Part of a small language model's weights.
Size: 12 layers, 3 heads of 64, MLP 768 tanh GELU, vocabulary 8192, 7.11M parameters.
Training: 546M tokens, 12004 steps.
MLP neurons of a small language model. Each row is named by its layer, matrix (up: input weights) and neuron, and shows model dimensions 48-143. Each number is 128 + 32 x the weight over its row's rms, rounded and kept within 0 to 255.
After each neuron's rows, "fires on" lists the tokens most often at its 100 highest values on Wikipedia text that the model never trained on.

L3.up131 [104 149 116 132 138 108 105  74 127 178 139 139 143 140 101  85 198 117 126 108 139 115 168 131 121 118  96  32 107 136 177 134 158 135 153 138 139  74  97 213 121 124 135  82 129 125 100 112 134 103 108 122 155  88 111 123 135 159 160 111 130  85  93 173 132 156 126 131 113 119 197 138 186 154 109 136 120 104  93 161 119 114 180  96 110 110 125 152 123  71 100 101 116 101 147 198]
fires on: " I", " other", " community", " they", " were", "I"

L6.up368 [204 112 110 139  56 128 163 134 155 206 149 172 136 149 121 130 117  86 111 101 138 113 177 144 157 106 113  66 157 137 187 107 172 123 133 135 114 117 140 158 147 164 168 140 112 103 137  79 162 118 116 106  50 110 175 159 117 147 113 164 171 150 160 124  98 145 168 155 102 119 164 156 140  90 146  83  92 120 114 103 182 145  80  81 147  84 143 153 136 139 166 151 127 164 116 115]
fires on: "ig", " tr", " Car", " Mari"

L7.up297 [153 128 149 145 141 140 155 127 165 165 131 153 100 151 116 170  44 174 180 161 133 118 109  92 131  91 111 152 124 103 149 127 112 120 120 147 244 148 147 113 152  79 126  84 166  94 124 166 113 138 118 166 138  56  92  92 123  14 151 157 139 125 134 149 117  79 157 127 210 116 123 158 110 105 146 132 153 128 101 161 141 127 132  66 128 110 170 131 145 124 136 136  56 112 160 140]
fires on: " comp", " Ex", " Trans", " ft", " pre", " so"

L3.up468 [100 113  70 168 133 105  83 121 126 162 129  97 112 159 108 120 169 153 139 136  87 115 131 109 157 126 119  79  76 167 153 119 158 143 176 120 182 149 156 116 148 158 128 140 139 166 163 166  89  89  56 160 112 110 129 148  91 161 169 158 147 159 187 153 121 108 174  83 119 131 140 137 224  79 144 144 169 132 190 156 107 191 119 128 149  99 135  89 125 199 132 168  96  71 151 165]
fires on: "us", ".", "lla", ")", ":", "ola"

L3.up135 [ 83 161 150 207 131  74 137 119 150 140 150 133 117  83  94 112 116 172 168 101 133  69 167  92 126 136 114 154 104 122 115 141 142 152 134 111 172 171 132 129 150 123 194 108 155 138 131 168 143 136 109 150 167 106 167 116 151  45 110 131 176 129 164 114 129 137 115 140 180 111  77 112 200 151 144  78  76 121 162 124  66  74 102 118 144 123 121 117  99 147 164 126 104  97 192 120]
fires on: "9", "6", "and", "8", "3", "ú"

L9.up373 [109 188  73  97 118 136 139  94 105  82 186 104  56 111  92 152 118 142  96 152 127  82 100 148 127  93 106 156 136 113 146 143 157 137 146 130 115 124 133  88 144 128 111  91 158 126 138 144 107 182  86 194 127 135 138 160 103  97 162 128 128 109  63 158 109 156 142 140 132  98 115 147  94 147 129 123 137 148 117 136 106 139  93  85 131 162 126 120  44 165  63 136 134 101 103 141]
fires on: " of", "os", "o", "ap"

L3.up290 [103  70 159 255 128 179 185 126  91 121 100  78  92 135 106 138 136 119 138 117  85 158 148 137 103 142 139 122 114 141  71 180 103 113 160 125 198 151 141 159 134 109 111 137 152 163 138  85 115  96 105 138 113 108 126 156 162  92 157 206 120  89  84 133 153 155 139 129 103 137 133 127 120 168 101  97 127 106 113 174 115 179 152 113 126  48 158  97 164 155 152 157 120 147 140  92]
fires on: "=", ".", ":", "-", " Species"

L6.up750 [158 123 165 162 118  67 106 106 143 187 105 137 132 118 162 183  79 135 171  80 135  92  41 152 157 151 118 136 174 192 123 137 135  80  85  91 148 174 115 154  88 148  71 125 106 166 180 122 103 161 147 117 177 116 151 175 156  96  94 129 159 147 114 183 167 125 135 164 132 114 104 157 148  97  66 184 162 143  96  77  75 117 151 105 121 167 124  91 130 125 117  93 117 184 169  82]
fires on: " cl", " de", " du", "-", " rel"

L3.up475 [107 160 158 128 146 135 129 144 106 179 134 137 141 135  86 131 155 160 130 125 138   8 174 163  55  94 158 142 103 171 176 140 122 144 130 105 167  85 143 144 130 129 135 129 141 110 140 173  75  97 137 123  46  95 164 122 122 226 134 152 138 161 123 101 183 124  97 145 158 107  87 160 118 101 145 143 115 129 140 163  81 126 179 185 121 109 149 146  97 126 101 108 130 140 130 114]
fires on: "1", " before", " by", " against", " beat", " with"

L4.up320 [ 97 146  85 161  77  90  92  66 186 148 183 167 117 152 110 109 119 186 108 128 128 153 123 176  86  93 136  73 112 137 128  83 124 128 140 110  66 148 173 138 149 119 132 110 103  97 129 184  96 174 138 148  70  91 128 144 111  47 110 143 110 122 123 148  75 137 135 120 163 120 166  37 156 128 193 163 110  99  87 178 111 177  90  95 122 132 129 105 144 123 117 164 116 181 137 119]
fires on: " by", " after", " inf"

L9.up293 [102 105 170  85 139  45  88  80 171 139 123 150  92  97 133 128 102 145 191 116 121 117  87 161 167 124 162 120 123 116 130  83  93  98 156 102 119 136 135  88 131 197  77 140 160  93 231 155 110 160  94 132 132 145  98 143 133 104  86 134 106 131  58 138 141 166  75 114 142 118 160 156 153 145 151 113 112  74  98 126 119  72 139 181 183 123 102 112 110 142 138 163 190 147 152  67]
fires on: "s", "er", "=", "ing"

L9.up92 [111 149 160 165 122 122 131 133 123  90 156 133  65 101  62 107 108 138 125  95 162 150 146 127  81 136 138  86 104 143 154 148 149 132 112 128 138 100 100  93 178 124 201  92 169  95 200  82  98 143 102 186 139  88 184 131 122  76 120 108  99 101 133 128 142 122 131 178 129 174  44 190 188 152  77 109 113 114  77 166  85 100 119 103 145 122 179 137  86 101 126 123 118 133  62  96]
fires on: "0", "9", "3", "5", "4", "7"

L4.up177 [ 70 123 139 143  85 108 169 106 142  82 127  89 123 175  57 111 157 113  99 101 133 112 160 199 118  94 112 104  84 136 125 160 144 149 112 156 150 136 127  61 133 182 108 115 151  57 118 154  70 172 134 153  62 173 167  79 131 164 114 142 127 139 156 123 190 120 134 133 130  99 138 138 142 181 150 133  68 159 111 141 124 135 194 161 134  90 173 129  85 131  54 110 150 165 113 118]
fires on: " with", " to", " for", " against", " by", " rel"

L3.up735 [ 30 106 129 197  99 202  51 134 145 143 157  91 122  86 122 117 162 167 139 122 140  99 136 158 126 153 136 146 102 131 155 108 122 146 135 150  93 137 131  99 141  91 118 113 140 119 109 151  76 151 131 155 122 100 115 131  84  99  94 144  85 116 124 153  93 123 146 169 147 144 120 120 143 183 101 160  90 148  99 144 108 181  64 116 153 125 222 169 150 125 150 125 117 116 111 150]
fires on: "|", " inf", " dep", " ref", " fight"

L4.up548 [108 144 146 149  85 167  98 110  49 144 104 124  89 145  78  97 141 133 119  70 114 160 125 124 118 158 130 124 120 108  95 191 169 126 117 174 116 128 127  74 124 135 141 105 150 141 145 141 153 119 124 103 118 139 119 173 177 149  66 178 122 198  83 153 136 162 124 121 133 181 148  81 112 155 122 136 147 128 114 150 104 106 163 142 212  76 133 103 163 175 152 144  99  97 151 117]
fires on: ",", ".", "=", " German", " English", " American"

L4.up610 [109 103  72 209 130  89 113  93 131 126 143 107 122 160 145 165 160  86 128  80  73 148 136 165 101 190 115  77 164 134  84 113 139 138 152 109 124 153 137 178  90  52 106  82 113 135 133 121 113 166 134 151 101 121  95 116  64 105 135 101  98 138 143 124 113 167 134 110  93 169 121 116 170 131 166 124 108 105 129 172 129 152 130 118 162  51 125  76 156  57 149  84  98 117 127 172]
fires on: " year", " 18", " after", " years", " 1977", " in"

L4.up574 [131 145 169 104  90  93 117 125 144 172 139  49 132 206 107 104  75 158 118 137 107 150 114 125 113 184 200 131 113 144 101  81 109 129 122 177 136  50 120 131 120 103 109 128 147 134 133 122 125 123  91 182 155  83 128 153 162 149  99 152 103 135 151  62 113 143 172 123 155  87  49 113 123 118 157  84 162 136  85 141 158  42 113 133 130 125 156 105 105  49  94 129 128 149 136 184]
fires on: " career", " season", " office", " debut", "gress"

L3.up211 [145 152 111 211 141 111  70 120 144 133 151 143  81  89 144 154 141 134  89 114 102 151 141 183 131 139 159  67 131 120 161 122 198 111  68  56 162  87 105 107 116 172 155 118 120 124  94 119 101 142  61 118  77  55 125 137 165 171 137 179  71 126 104 154 129 135 104 109 126 138 202 146 163  89 125 154 135 134 134  99  88  98 119 143  79 134 136 108 114 135 140 115 151 153 173 113]
fires on: " State", " B", " state", " S"

L4.up409 [165 160 160 129 128 145 120 148 155 134 146 125  75 140  68 116 109  83  98 157 113 123 129 163 154 176 157 136  96 193 128 168 132 109 136 142 145  81 193 116 131 131 119  74 155 153  92 120 132 165 131 175 161 133  94  96 132 118 166 121 108 144 177  90 136 143 125 127 155  83 166  91 105 151 203 112 131  95 104 165 143 108  94  84 155 149 120 211 112  91   0 145 135 145 127 195]
fires on: " career", "Career", " office", "yard", "nel", " von"

L7.up389 [155 133 170 126 110 146 173 141 190 169 153 129  96 108 128  99  72 199 171  96 140 122 104 110 148 106 127 174 124 116 147 146 142 144 159 106 249 117 151 150 128  83 121  71 174 115  97 118 167 168 111 148 133  54 108 105 177  43 132 125 121 152 140 150 106  96 150 139 197 127 112  91 144 109 138 129 128 140  87 149 103 117 120 115 105 155 114 142 145 119 135 149  76 122 135 115]
fires on: " comp", " Trans", " ft", " Ex", " released", " sp"

L9.up366 [ 71  64 170 132 104  83  53 143 116 152  78 145 119 115 115 156 135 161  79 115 100 153  76 152  92  93 192 117 146 169 137 127 109 123 154 123 182 128  88 109 127 130 117  83 138 111 129 121  96  78 109  94  93 180  77 117 145 135  72 156  64 139 106 123 138 115 151 148 129 104 169 149 109 165 152 171 159 104 153  84  94 129 174 124  68 123 133 165 154 152 109 170 151 106 127  97]
fires on: "ed", "d", "ated", "s", " taken", "ing"

L6.up513 [133 199 109  89  62 135  92  86 136 127 127 115 174 108 117 118 109 203 103 139 138 107 137 137 154 106  93 138 110 105 170 140 158  83 198  89 126 139 192  88 146  88 192  80 138 145 146 168 113 169 176 114 102 127 171 118 114 152 110 203 156 106 154 133 109 157  78 138  88 140 153 163 126 170 125 227 163 142 116 115 161 141 112  79 118 150 103  98  99 109 108 145 118 155 171 176]
fires on: "'", "we", "t", " Tw", "We", "aw"

L7.up616 [132 129 164 125 129 133 167  93 162 158 126  82 105 168 100  95  93 189 134 128 129 146 124  68 141  97 140 162 149 129  96 141 166 104 147 128 219 138 137 138 128  87 135  80 158 115 146 172 124 124 109 151 144  66  71  92 116  61 138 115 120 122 140 131 162 112 113 122 204 120 158 115 100 167 132 143 138 125 117 138 126  99 138 107 120 122  84  96 139 130 112 135  54 120 175 102]
fires on: " comp", " Trans", " Ex", " up", " ex"

L3.up265 [ 74 150 121 139  92 107  90 100 153 151 140  79 105 123 110  83 100 166 139 132 130  96 114  83 194 140  63 124 167 131  82 128 121 137 136 146 198 121 164 127 156 160 122 166 104 172 128 148 103 117 111 175 139  79 145 175 107 147 146 153 142  85 171 138 199 137 151  85 150 159 162 183 161 168 130  73 178 154  75 190  81 158  98  90 146  89 113  84 160 146  81 128  88 102 122 151]
fires on: ":", ".", "us", "to", "s"

L6.up740 [158 165 164 136 118  93 120  70 134  65 125 111 184 140 174 159  85  99 156 109 172 111 114 196  68 171 127 128 124 177 154 108 159 117 144  94  55 127 117  47 168 184  94 113 117 162 116 170 118  96  72 103  98 149 125  98  89 153  81 108  86 178 189 223 148  72 131 140 102 151  93 117  95 105  93 153 103 159 109  52  52 141 137 100 124 147 140 149 164 151 165  93 136 155 189  86]
fires on: "-"

L6.up506 [109 145 114 133 116 104 119  92 166 141 177 172 126 147 159 170  68 139 127 123 147 138 141 151 120 141  97 154 155 110 135 173 172 132  90 115 100  91 123  98 111 170  74  87 133 185 168 108 133 153 160 130 163 103 145  64 136  57  64 135  93 177 141 154 185 153 111 126 176 140 132  82 144 122 157 105  89 139 144 104 138 198 171 119 128  99  78 110 127 133 127 135 151 105 197 154]
fires on: "-", " under", "ly", "name"

L9.up354 [ 66  76 120 137  63 177 136 139 158 145  67 165  72 132 128 169 115 160 150 181  84 167 118 175 125 130 144 127 139 133  90 155  91 108 137  91 153 145 168  65 125 130  99 162 168 175 144  97 124 104 125  88 135 162  89 162 183 144 106 172 125 139 111 186 114 164 127 136 140 186 119 127 183 123 133 163 159 133 104 109 142 138 155 140 157  80 167 144 127 140 116 214 185 133 169 123]
fires on: "=", "s"

L9.up615 [144 199 169 112  85 145  53 154 141 134 169 103 119  75  76 125  77 177 133 100 160 100 130 118 196 162 113 121 102 141 147  96 138  96 143 118 133 116  87  77 155 152 147  85 133  72 151 203 125 175 139 147 107 155 114 128 152 136 121 134 175 114  52 171 131 149  77 143 116 137 163 156 167 158 129 119 138  90 135 166 135  97 118 191 128 132 174  82  84 173 148 138 134  91 173 132]
fires on: "s", "t", " than"